MLP neurons of a small language model. Each row is named by its layer, matrix (up: input weights) and neuron, and shows model dimensions 48-143. Each number is 128 + 32 x the weight over its row's rms, rounded and kept within 0 to 255.
After each neuron's rows, "fires after" lists the tokens most often just before its 100 highest values on Wikipedia text that the model never trained on.

L10.up141 [107 130 154 135 186 177 135 116 190  90 131 109  96 105 109  92 114 111 159 121 124 134 171 105 153 109  84 214 163 140 172 162  95 103 149 176  87 144 115 119 170  95 158  51 128 123 134 167  78 172 120 146 125 161 141 128 146 103  99 189  55 118  86  37 153 164 102 124 108 160 144 117 163 109 140 130 123 126  98 128 139  96  77 170  96 151 103 127 125  71 145  97 172  98 140 105]
fires after: "  ", ",", " Artist", " |"

L9.up535 [144 152  92 149 173 128 130 111 201 151 118 137 101 142 125 147  93 132 143 125 158 114 142 125 147 148 178 144 133  92 139  89 102 141 161 217 118 161 189 116 164  77 101 167 141  96 154  81 155 135 123  86 139 207  71 126 131 132 176 110 102 158  53 141 119  82 121 128  81 215 174 140 135 121 116 166  63 101 141 147 102  49 137 105 101 187 165 128 126 134 136 142 118 115 139 127]
fires after: "  ", ".", " |"

L10.up612 [ 91 137 138 132 169 173 106 132 146 120  83 165 163 158 158 159  40 167 106 119 148 107 119  62 132 150 107 153 108 151 119  81 105  98 108 131 145 167 127 122 170 143 153 144 171 106 121 184 203 168 108  88 137 131 118  75 118 135  98 141 129  93 103 114 128 152 134 141 155 130  92 125 135 163 119 143  39  85 165 105 152 152  77 135 102 144 123 128  55  85 200 107 147 151  83 169]
fires after: " |", " 978", " ("

L5.up49 [165  62 110 175 144  86 110 126 145  82 112 127 156 186 121 122  85  75 143 115 154  71 125 123 160 189 145  68 185 145  85 120  73 162 116 190 118 144 153 158 127 112  90  94 185 113 101 165 142 104 143 144 108 170 132 149 163 181 163  96 140 151 115 109 109 190  98 112 102 187 133 179 156  87 139 142  83 191 224 132 116 106 143 135  85 151  86 111 158 115 149 133  97 150 175 151]
fires after: " |", " 1", " 100", " 6", " 9", " 3"

L7.up419 [142 105 159 128 116 117 124 190 153 109 102  92  69 122 142 137 131  95 130 130 167  75 136  88  72 179 116 157  95 181 155  52 136 122 101 104 153 167  94 110 138 129 162 135 199 149 141 107 145 122 118 117 159  73 164 120 122 126 112 156  91  83 129 127 150 123 140 202 165 137 148  91 126 119 177  85  86 156 135 163 122 131 164 102 107 170 182 111 140 144 111 112  57 100 116 136]
fires after: ".", "\n\n", "=", " to"

L4.up150 [108 184  93 100 179 159 138 127 145 156  90 115 116 126 107 142 165 131 141 126 139  99 134 136 102 150 170  98 143 117 126 122 119 130 126 141  96 169 148 163 111 165 111 106  70 195  74  89 156 147 120 158 132 157 118 116 138 109 114 146 112 181 119 145  97  98 112 109 130 111  64 158 164  92 115 108  81  86  84 152  78  89 124 161 173  95 109 108 149 111 177  83 158 121 161  59]
fires after: ",", " in", " of", " the", " Northern"

L5.up452 [132 104 166 116 177 105 166 127 178 156 128 102 150 134 120 161 123 112 155 123 168 103 114  84  99  96 189 123 178 105 152 109 141  95  96 172  99 106 187 163 117 110 152 126  68 137  86 123 122 161 197 136  74 150  97 137 180 147 118 162 111 130 110 123 165 103 109 113 142 161  83 138 107  94 141 128  76  50 183 180 172 132 143 171 105 120 111 150 120  86 160 111 158 133 129 104]
fires after: " 1", " 5", " 2", " 3", " 4", " 6"

L6.up88 [110 107 119 113 162 169 155 123 138 126 167 115 108 141 146 124  83 165 122 104 124 104 193 117  93 146 118  91 150 131 106  59 104 133 135  80 140 128 154 119 155 126 136 171 105 103 109 139 114 196 132  93 122 188  93  56 153 129 174 135 117 142 181  99  95 145 149 182 196 151  83 145 177  94 141 138 104 147 144  57 105 124  79 114 163  95  73 105 129 105 185 144 159 136 117  81]
fires after: ",", " and", " where", " which", " 100"

L9.up70 [161 151 209 129 149 151 152 135 145  98 137 108 124 148 121 119  38 145 101 133 194 101 165 144 159 198  96 105 134 110 160  73 120 134 142 137  73 130  86 115  97 122 127  88 136 133 135 115 152 200 123 137 165 157 157  88 162  92 112 136 138 224 170  95 135 136 143  94 120 140 113  87 118  80 186 106  76 139 184 130 184  65  97 149 124 115 108 114  71 162  98  95 128 141 126  94]
fires after: "-"

L5.up281 [192 119 152 117 199 138 132 163 172 103 131  79 143 180 145 114 143 134 154 115 169 129  83 152  39 154 137 141 125 118 133 153  56 123 107 192 143 171 143 150 124 104 159 104  79 120 132  94 115 156  95 153 113 207 121 127 124 162 133 144  63 115  68  89  92 140 150 174 143 162 119 145 142 158 179 184 115  95 121 175 147  69 129 102  96 199 101 177 112 157 167 167 104 120 119 157]
fires after: "  "

L10.up36 [167 171 126 120 148  82  66 193 148 102 113 130 115 152 186 103 111 117 131 110 124 147 189 139 109 161 159 185 103 101 111 102  96  72  86 162  85  85 111 112 148  93 136 161 133 169 125 141  73 118 136 127  94  99 124 131 156 108  54 152  88 138 119 141 211 176 145  62 125 142 120 114 141 138 101 169  81 109  99  98 149 112 138 133 123 183 149 114 102 117 103 119 111 118 130 113]
fires after: " |", "\n", ")", "=", "\n\n"

L9.up207 [ 81 142  58 129 127  94  94 112 124 110 130 125  98 132 142 175 121 214 150 131 117 125 198 144 109  97 125 120  88 122  65 103  53 145 113 139  98  56 173  78 148 180 100 132 131  94 166 147 176 197  92 145 183  65 192  89 169 160 128 122 128 115 151 152  74 108 110 147 157  98 144 145  74  88 118 121  76 127 104 200 138  99  96 158 122 150 139  91 115 157 143 156 158  91 135 150]
fires after: "="

L7.up44 [ 88 112 120  78  79 189 111 119  69 109 129 124 142  95  74 138 165 141 144 111  98 169  80 143 140  64 108 137 162 113  67 186  78 149 122  95 107 112 189  90 113 180 170 137 123 127 176 122  95 179 149  86 177 154 178 133  92 121  59 132  65  89 168 109 136  51  78 150 180  93 154 126 167 100 131 147 143 117 104 106  84 126 140 200 136  96 108  76 165 110  85 134 102 126 211 115]
fires after: "="

L10.up262 [169 145 132 149 151 181 139 138 195 136 131 109 157 100 134 183 102 161 108 123 130 122 114  43  77 166 146  81 149 107 119 140 119 146 133 143 102 109 111 106 137 102 118 127 150 125 143 158 146 120  98 156 147 126 127 129 133 174 126  84 111 131 125 151 157 145 156 171  97 144 112  84 153  97 113 113 107  74 192 161 208  90 143  87 113 148  91 152 104 147 136 149 120 176 140 121]
fires after: "|", "\n\n", " |"

L9.up21 [132 120 153  79 135 144  67  89 123 103 167 174 105  82 134 173 112 143 112 129 113 148 176 206 194 119 128 150 121 209 115  89  74 159 121 112  58 183 162 164 111  62 152 101  90 104 121 152 167 166 182 143 139 123 144  88 169  87 177 167 132 108 167 152 126 102 135  84  89 114  92 163  91 144 126 140 127 163 112 109 138  96 155 123 162 133 178 122 181 155  86 144 175 147 142 170]
fires after: " the", " a", "|", " Al", "=", " an"

L9.up62 [177 101 151 202 160 145 181 134 131 111 167 129 128 186 184 102 113  76  57 114  93  99 132 111 110 203 110 107 139 134 128 123 117  97 131 134 133 130 122 169 136  92 102 201 125 148 118 110 141 124 184 116 129 134 113 150 141 161 143 138 100  26 108 113 108 158 177 127 125 172 133  80 101 100 123 128 122 143 165 131 192  31 164  78  98 108 168 193 105 147 110  50  86 154 175 132]
fires after: " |", "-", "|", ";"

L9.up103 [105 145 137  97 105 157 112 156 109 153 118 145 195 176 107 103 108  84 103 111 184 100  95 151 142 186 189 165  92 143  87 161 140 130 161 108 171 157 109 118 112 144 120 145 131 114  73  99  65 167 128 146 125 103  64 109  77  42 173 158 137  87 157  99  94 171 129 139 139 144  76 124 135 196 114 200 102 146  92  50 120 132 134 126 136 161  90 124 123 160 101  70 117 163 115 126]
fires after: " (", " Ad", "-", " un", "We"

L10.up586 [152 142 147 170 144 123 125 172 166 128  76 144 120 137 186  92 118 124 136 115 122 166 165 130 110 143 127 123 168 150 180 145 110 100 153 142 108 100 162 161 212 121 123 112 120 131 168  81 118 151 150 113 136 109 113 148 137 125 151 113  90  93  93  91  53 160  75 160 100 135 120 192  95 144 111 170 137 122 153  86 136  53  84 108 140 122 133 145 131  79 128  43 116 124 141 118]
fires after: " |", ".", "  ", " number"

L6.up616 [102 126  77 170 161 101 160 112 121 171 144 216 109 195 103 160  91 101 125 147 130 102 113 136  95 109  89 199 125 126 116 127 124 133 100 100  82 112 130 160 160 123  70 118 163 134 136 158 122  87 127 142 139 128 148 125 151 125  77 150  96 170 144  90  82 146 186 112  83 101 162 158 159 154 100 144 121 166 116 135 192 160 151  90 166 131 135 124 137 178 132 139  58 163 127 134]
fires after: " \"", "in", "\n\n", " ne", " character", " Be"

L7.up363 [108 140 130 171 102 124 127 145 108 139  85 110 148 120 176 174  93 152 104 124 101 162  95  81 138  72 156  78  90 165 136 133 160 113  81  54 142 125  68  89 141 165 139 128 173 144 144 129 114 150 124 145 230  98 138 122  98  46 125 147 163  87 161 133  82  99  90 102 121  93 115 101 111 150 113 144 136 182 146 130 182 149 129 210 149  91 121 162 109 124 134 133  65 140 166 184]
fires after: " in", " to", " In"

L10.up415 [147 150  85 160 128 107 175 123 158 121 188 113 114 114 142 119 123 152  79 174 165 108 117 138  90 173 133 238 180 109  78 134 111  85 119 169 115  99 122 137 152  73  69  85 142 134  75 169 104  83 113 136  93 116 104 119  90 149 127 150 109 133  63 119 151 166 155 154 150 146  98 127 141 117 183 161 137 137 137 183 177  99 156 121 171 106 173 129 127 106  63 126 154  98 169  89]
fires after: " |", "|"

L9.up432 [109 127  66 192 143 138 159 156 128  69  97 121 148 185 121 122  69 108 114  97 147 115 109 170  84 116 135 136 134  89 106 125 114 165 165  85 132 143 147 123  89 120 130 143 130 120 131 231 151 186 162 137 162 171 120 128 162  59 147 109 123 110 188 117 118 147 120 117 178 111  98 117 158 115 143 110  95 105 124 108 140 179  77 146 140  87 101  71 104 173 101 140 168 106 111 116]
fires after: "In", " in", " In", " 2014", " August", " October"

L9.up435 [157 120 142  76 114 112  99 219 122  99 168 135 143 175 146  98  82  89 119  68 129 108 136 157 138 183 144  76  91 215  89 146  36  91 103 107 139 149 110 150 147  91  98 150 163 108 126 140 115 160 159 151 112 142 151 116 110 136 142  77 133 131 128  92 150 179 112 163 120 126 151 127 160 167  82 139 116 119 142 110 181 155  97 104  91 127 148 117 110 184 106 112 120 165 130 142]
fires after: "\n\n", " =", "\n", " \"", " un", "We"

L7.up525 [167 140 115 137 123  69  72 118 122 103  97  76  55 112 108 120 129  72 149 176 188 133 107 133 173  80 113 192 146 167 127 167 125 188  51 118 147 123 114 112 145 166 124  44 153 107 148 145  73 132 146 110 117 100 123 134 147 126 140 166 116  73 161 122 132 142 117  86 153 112 121 127 147 100 113  89 132 154 121 176 155 122 121 126  86 125 128  93 152 138 131 156 120  93 158 111]
fires after: " to", " i", " bo"

L6.up493 [173 113 116 168 137 103 155 194 160 150 153  93 112 145 157 166  96 150 113  47 119 116 130 106  71 219 195 118 100 169  69  85  71 106  60 141 117 166 192 121 184 158 151 178 131  96 141 128 102 169 162 108 145 144 145  37 135  70 150 142 118 128 123 146 123 141 118 118 128 148 116 109 105 156 141 170  62 158 110 168 105 114 105  75 128 131 134  94 105 109 143 107 124 138 138 121]
fires after: ",", "."

L7.up350 [121 142 116  99  60 149 132 165 120 149  73 107 164 117 125 141 128 121 161 153 107 123 102 132 158 111 108 104 133 173 137 184 113  74 146  62 106 111 143 147 167 121 114  71 182 148 109 103 135 156 152 112 220 149 118 108 134  86 151 143 131  72 184 156  63 107 162 124 172 122  55 135 135 123 134 134 157 194 106 128 102  64  94 116 143 100 166 102 128 149 148  85 169 113 182 154]
fires after: " to", "In", " of", " in", " No", " not"

L10.up156 [153 192 172  97 143 100  80 159 134  79 122 121  91 182 168  88 101 121 130  49  92 123 130 149 108 169 134  73 113 107 163 106 101  78 142 125  62 106 109  83 129  82 115 186 197 137 137 171 109 118 123  92 139 119 134 119 143 184  92 125 101 153  98  71 163 168 142 147 154 147 137  88  97 159 136 174 142  86 146 111 157 136  93 169 175 135 106 126 102 128 138 144 119  95 127 173]
fires after: ".", ",", "\n"

L10.up329 [109 136 191 142 131 143 186 138 124 137  93  97 171 161 126 135 113 147 136 129 133 106 175 154  72 165 162 108 132 174 133 113  98 132  58 116 125 133 104 134 140 111 127 152  92 133 162 160  96 176 132 101 119 129  71 170 134  90 121 151 124 124 132 117 113 146 142 115 159 167  80 107 174  71  78 128  87 144 111 173 155  72  80 196 146 157  93 141 130  58 100 107 149 195 129 140]
fires after: ",", " in"

L7.up37 [ 78 164 109 143 173 208 106 141 113 106 100 132 180 122  97 138 143 113 173 121 132 103 127 151 116  77 134 164 125 129 123 145 113 140 189  88 156  68 156 116 128 157 125 120 121 144 128 165 121 161  99 135 146 124 118  42  70  29 116 116 106 126 173 135 118 113  79 152 132 111 148  82 146  98 133 171  97 110 139 125 130 141 130 205 122 130  99 108 181  93 146 113 120  75 198 121]
fires after: " in", " In", " of", "In"

L7.up441 [115 112 162 157 137 116 218 169 154  81 131  79  86 174  87 122 115 154 109  72 167 136 122 118 117 107 129 110 144  97 115  90 144 146  66 142 145 111 165  78 147 202 107 150 149 106 183 132 166 132  94 146 124 171 156 106 118 129 182 108 138  74 139 142 122 102  78 166 113 115 150 104 119  78 169 134  36 202 162 112 114 121 118 147 106 140 170  89 132 117  90 128 140 174 187 136]
fires after: "=", "1"

L10.up438 [140  82  96 155  93 110 164 138 159  65 152 138 141 173 183 125 159 133 105 101 144 118 156  93 108 133 116  62 208 127 108 167 118 102  64 140 118  97 182 135 165 115 153 132 148 134 141 176 118 154 165 167 159 170  91 156 178 141 148 158  77  90  79 113 102 137  99  95 115 187 114 143 119  70 124  92  94 130 201 118 206  82 142 119 105 150 144 142  93 117 206 103  80 169 150 118]
fires after: " |", " at", " of", " in"

L9.up66 [103 136 203 151 134 170  95 149 138 141 120 129  99 169 149 151  96 156 119 127 185  53 159 171 183 133 119 121  68 171 146  67 132 104 119 115 120 133  61 110 119 168 123 129 145 127  81 117 172 158 141 162 168  85 172 126 184  93 107 166  88 112 124  77 191 145 139 137 101 135 109 108  93 141 155  54 112 130 168 154 153  53  84 179 130 124 152  76 130 126 139 149 111 150  85 124]
fires after: " was", " is", "-", " a", " were"

L4.up234 [193 134 134 120 147  53 124 173 150  98 122 110 129 140 128 106 132 100 173 100 115 105  89 145  93 173 132 136 133 161 101  75 157  82 112 117 115 111 135  98 143 115 140  90  99 124 124 115 156 122 103 153  97  98 136  73  72  92 109 150 142 154 179 190 121 173 137 124 131 173 116 181 109 133 110 117  68 138 172 156  98 139 132 140  51 129 187 133 161 107 157 152 115 185 126 113]
fires after: "  "

L10.up81 [158 117 176 197 129 172 139 159 156 110 158 143 131 116 188 136 115 116 122 131 132  78 137 109  86 152 215  82 131 126 143 129 135 128 121 175  64  33 116 127 109  73 122  78 132 131  82 135 154 172 107 128 127 210 116 147 131 165 128 145 109 127  64  98  89 124 169  89 145 130 123 146 106 123 156 143  69  76 200 119 188  41 100  97 136 142 112 132 106 109 123 119 121 159 132 175]
fires after: " |", " at", " of", " for"

L9.up261 [ 87  98 164 159 158 148 104  84 105 121 112 111 115 108 145 176  93 153 106  69 128 107 118 141 160 124 216 153 149 127 104 114  93  80 103 138  97 136 147 130 155 140  76 131 115 119  97 156 160 160 143  91  86 144  99 154 152 155 136 178  77  92  93 137 133 100 159 158 178 182 159 100 135 146 124 107 114  67 141 113 154 162 114  97 183 174 122 102 180 177  92 158 145 177 122 123]
fires after: "\n\n", ",", ";", " (", "-"

L6.up456 [188  72 142 130 122  70 100 160 150  86 142 126 132 124 163  81  88 115  78 121 152 130 138 118 165 177 164 125 123 117 127  83  97 143 141 169 127 188 189 158 207  96 120 164 164  71 155 124 132 131 157 154 117 113 127  72 138 133 138  77 152 103  70 122 123 167  68 140 160 160 122 150 146 158 138 117  75 104 114 151 162 125  73 142 131 157 149  88  96 180 106 131  73 109 156 122]
fires after: " m", ")", " |"

L10.up147 [ 91 109 138 109 162 154  42 201 177 132 105  42  91  92 126 130 127 146 102 136 140 124 100  87 100 129 157 138 104 181 194  85 143 116 104 149 111 139  84 159 144 163 103 133 143 132 172 119 121 148 173 101 147  86  73 126  88  55 115 140 110 136 153 142 152 173 129 109 171 106 104 118 151 134 100 129 113 100 172 122 135 158  89 137 162  94 114 177 171  96 133 118 119 113  91 178]
fires after: ".", " a", ",", " (", "-"

L9.up476 [122 172 113  98 138  80 141 142 112 115  74 159 109 104 166  98 142 149  99 123 110 177 153 196 157 123 172 121 150 115  77 124  80  75 104 133 119  33 141 138 133 114 164  89 142  84 163 184  84 175 117 131 117  79 147 135 107 155 181  61  71  87 125 142 102  87 118 203 148 104 133 154  77 116 115 123 152 117 106 124 103 147 132 114 153 173 134 110 118 216 141 128 154 137 122 149]
fires after: "=", " =", "History", " Name"

L9.up125 [ 94 118 145 118 125 137  99 134 146  90  95  93 119 130 148 151  61 137  95 140 140 106 138  75 159 116 116 154 117 165 161 130  98  79 161 155 123 105 112 139 155 116 151  46 111 148 178  93 182 175 107 145 153 129 127 145 112 173 113 109 155 132 113 142  85 185 141 150 189  94 111 125  87 110  89 135  85 148 220 181  95 113  64 199  70  89 103 145 168  95 124 110  41 143 136  87]
fires after: "  ", " sq"

L10.up489 [166 124 147 106 142 119  94 156 144 156 150 111 120 185  96 181 134 130 140 115 141 111 154 144  77 177 146 127 125 144 119  83  90 113 162 127 115  81  79 127 198 114 123  82 157 157 143 123 141 129 115 153 129 128 168  76 164 185  99 147 142 136  88 107 147 191  97 140  86 122 134  91 167 166 161 135  48  88 169 121 131 127 124 142 128 178 148 117 144  96 157 126 116 112 171 164]
fires after: " |", "-", " Total", "|"

L4.up60 [173 164  96 126 165 150  99 127 144 128  48  84 146 145 140 140 128 174 136  67 140 116 120  94  88 159 173  89 174  69 159 168  95 123 140 178  75 128 117 177 153 182  92  96 115 107 109 119 148 185 135 159  69 165 136 122 118  90 150  93 135 105 149 105 148 161 141 102 177 149  78  42 114 139 156 189 113  77 123 128 100 124 105 148 173 172  87 142 114  85 137 130 119 144 111 103]
fires after: "-", "–", " (", ",", ":", "."

L10.up326 [ 94 104 147 139 134 153 111 142 188  80  91  95  82 151 142  83  92 149 154  85 139 101 141  79 149 159 139  89 100 183  79 126  71 131 105 141  93 121 120 133 165 175 163  69 147 122 144 167 156 157 144  96 165  87 150  94 196 128 101 125 143 144 145 121 139 171  96 167 165 158 146 121 164 112 110 126 145 154 114 149  88  97  74 175  86  93 123  94 137  54 169  95 139 111 154 125]
fires after: ",", "  ", "7"

L4.up242 [140 154  93 144 145 170 107 125 168 109 108 150 136 134 129  87 105 181 152 128 124 152 125 126 146 136 185 148 136  55 117 169  87 118 104 132  95 106 133 157 157 146 136  88  80 113 127 117  85 162 128 196  93  89 182 150 139 102 139  92  81 138 125 136  92 158  94 119 158 187 110 112 135  73 164 184 112  46 118 103 102  71 114 128 112 200 112 128 147 163 170 190 168 158 102 143]
fires after: "  ", " Nin", " Al"

L9.up400 [148 120 119 160 144 139 136 147 118  69 158 150 145 107  91 135  90  77 120  86 157 164 123 134 146 166 176 186  79 206  84 112 140 106 169 150  68 137 143 123 140  58 143 106 129 107  67 137  89 123 196 138  94 117 163 142 199  72 136  99 144 100  95 125 166 140 136  96 141 119  86 119 134 166 123 201  96 158  98  74 162 131 104 106 170 177 124 109 136 141 132 145  74  62 101 142]
fires after: "\n"

L9.up137 [111 132 116  79 125 147 114 185 175 128 145 135 127 233  78 107 111 120 160  68 163  81 151 130 123 164 162 107 114 175  97 143  82 134 167 140 140  58 138 129 153 139  66 111 184 152 134 166 174 115 126 110 126 143 132 148 109 146 110 147 163 139 122 161 171 195 168 101  97 130 106 141  98 168 112 190 147 174 117 149 131 106  94 122  91 110  81 127 106 109  92 127 142 138 153  40]
fires after: " |", "|", " 5", " 6"

L4.up212 [110 143 152 133 150 121 125 159 152 131 158 100 113 201 165 104 151  99 210  83 169  90 125  73 119 172 115 138 109 153 143 105 137 149  61 128  97 155 139 128 120 108 105 144 111 152 168 195 128 122 126 166 107 139 163 147  73 145 168 118  33 103  90  82 135  61 150 121 122 131  82 144 122 109 172 131  94 225 150 104 143 109 166 111 208 121 137 151 148 137 124 127  60 133  82 150]
fires after: "|", "-", "olis", " •", " Democratic", "="

L10.up394 [106 125 141  81 129 159 141 144 147 140  96  94 101 145 114 137 142 115 183 142  94 131 116 109  59 123 121 111 145 127 166 142 185 150 101 137  89 126 140 125 123 125 161 177 140 137 105 148 101 112  88 134 123 174  84 152  85 131  91 129 120  95 103 135 110  68 104 136 115  92 144 169  71 157 171 110  97 133 171 155 124  49 105 141 159 117 137 159 178 130  54  88 151 105 116  85]
fires after: "  ", " 0", " 2", " 1"

L4.up598 [140 162 155 125 171 145 119 160 105 101 147 131 137 150 156  84  93  95 104 122 104 114 135  97 105 185 179 136 112 129 135 165  94 106 146 168 151 113 117 145 114 129  90 131 101 138 100 141 105 136 102 125 180  90 126 138 135 146 137 174 124 148  84 128 131 190  67 129  79 162 125 153 128  99 128 125 172 116 125 153 119  86  82 166 199 101 143 106 161 143 139  99 120 124 111  93]
fires after: "  "

L10.up54 [127 142 158  62 134 102 137 148 162  77 150 119 127 153 156  75 129 122 136  82 169 103 126 207 174 121 156 128 148 158 150 111 125 109  46  82 105 125  92 156 109 118  97 127 132 188  98 194 125 139 141 114 115 154 120 119 134 114 135 124  53  86  67 130  95 134 104  99  76 159  76 119  44 159 166 116 115 135 186 133 152 137 163 116 156 137 146 103 164 101 104 127  86 172 113 135]
fires after: "\n\n", "\n", ","

L10.up237 [ 47 153 141 161  91 100  57 137 111  82 141 129 154 128 133 164 118 160 144 102 142  92 123 131 110 140  84 131  69 222 129 123  86 122 173 161  93 109 135 149  91 145 180 131 120 118 108 172 132 134 135  87 101  95 180 101 166 131  92  84 152 150 124 139  99 198 116 138 146 141 140 130 133 135 168 163 126  99 103 106 149 130 125 183 102 158 162 173 156 102  72 148  90 124  88 188]
fires after: ".", ",", " (", ":", "s"

L9.up312 [134 172 133 155  73 162 139 177 139  56 108  99 114  64 142  98 112  95  68 100 156 157 150  64 114 154 150 173 108 148  98  41 149 181 135  99 126 139 159  99 158  71 132 100 167 125 123 153 136 158 166 120 137 119 170  81 174  94 151 182 106 103 155 124 135 125 153 183  94 154 100 130 128 109 187 132  89 151 153 112 121 168 119 124 163 129 147  85 141 135 108 141 125  81 120  98]
fires after: ",", ".", " in", " and"

L10.up50 [145 158 118 184 136 162 140 108 132 127 102 154 158  96 132 149 126 168 129 175 123 153 154 125 177 140 205  66 166 151  97 158 114 107 157 112 131 132 118 186 122  98 154  56 108 119 130  90 101 148 118 176 170 125 115 109  95  95 123 149 106 129 148  52 102 144 132 119 142 131  65 127 117 127 157 117 124 124 217 110 131 108  86 150 112 128  93  84 138 118 137  73 141 135 177  90]
fires after: " the", " of", " in", "The"

L7.up35 [ 85  91 101 160 107 121  94  95 120 120  96  61 158 137 139 124 107 127 114 119 121 124 140  56  72  84 140 171 103 161 131 134 162 108  47  80 122 164 132 118 115 165  98 141 152 129 101 138 195 126 158 171 160 141 132 131 233 127 134 139 189  90 179 102  45 126 127  88 124 122  73 100 127 149 104 143 104 176 156 118 129 185 151 147 115 129 136 169 120  72 122 105 104 160 160 175]
fires after: " in", ".", ",", "In", " In", " January"

L6.up588 [127 145 137 129 163 113 151 123 104 120 155 135 109 148 124 115 112 120 140 122  44  71 170 150 146  87 103 165 122 101 154  93 115 124  82 123 118  89 139 114  84  86 137 151 108 133  78 194 142 142  89 129 138 171 157 120 200  98 114 150 138 139 129  80 133 141 149  88 123 113  91 187 153 159 120 154 164 164 150  70 151 160 141  88 136 170 100 189 111 144 129 127 121 129 186 127]
fires after: ".", " \"", "\n\n", "'"

L9.up95 [ 48 151 217 149 107 163  70 123 166 109  96 146  96 107 158 128  70 154  87 136 122 121 134  43 194 138 145 130 114 196 125  97  91 111 200 140  55 177 139 118 111  98 156 109 182 105  97 188 192 156 188 140 100 130 131 115 135 114  86 108 139 144 133  77 128 136 148 155 129 158 121 143 148  83 162  86 125 139 120 137 150  43  92 108 128 103 132  87  90 127 116 126  89 156  98 115]
fires after: " a", " the", " an", "s", " The"

L6.up602 [115 187 136  65  94 142  94 128 149 152  62 111  97 185 136 188  64 164 138  52 149 126  99  81 103 100 100  88 147 147  90  76  97 147 176 150 145  31 118 114 100 145 102 106 189 180 108 187 121 124 190 111 113 107 155 163 156 192 130 129  79 147 182 129 154 102 141 167 134  83 145 141 141 146 120 129  84 185 166 126 139 113 125 141  90 104 131 123 107 134 130 141  92 136 157 133]
fires after: "=", "\n\n", " listing"

L10.up58 [117 136 140 137 142 195 137 121 106  98 124 111 194  71  64 122  82  99 132  89 167 147 138 143 106  93 176 182 114 123 111 121  84 172 134 105 166  89 118 110 165 120  71 150  80 113 150 133 180 201 110 142 131 115 127  61 144  87 187 156 154 108 105  92  75 117  49 165 187 128 146 119 126 139 147 110 119 119  84 107 162 131 128 178 180 154 151  86 151 131  89 155 131 137 141  86]
fires after: ",", " in", " March", " August"

L7.up539 [156 108 142 122 150 145 140 152 145 126 150  51 192  83 131  84 160 138 163 101 123  63  82  50  65  92 126 152  85 101 169 140 114 118  50 143 142 151 145 156 141 210 155 123 146 144 171 113 175 134  81 131 141 138 116 162 178 151 168  96 150  93 112 144  90 110 138  77  85 147 151 122 112 139 145 156 146 133 101 123 122 164 132 146  93 130 126 116 139 151 147 170 138 142 208 148]
fires after: " |", ",", ":", "A", " was", "d"

L4.up99 [124 114 152 128 166 135  91 198 143 135 149 116 138  86 111  75 103 169 172 144 127 144 127 117 118 153 231 121 148 120 116 150 118  73 112 198 124  88 189 176 141 120 134 154 165 135 143  89 135 180 150  85 104 106  96 129 106 107 166  83 106 111 122 134 143 151  88  83 157 130   8 113  80 107 118 167 154 195  95 137 133  84 136 110 118 152 119 154 132  92 153 161 125 136  82  76]
fires after: " |", ":", ",", " ×", "|"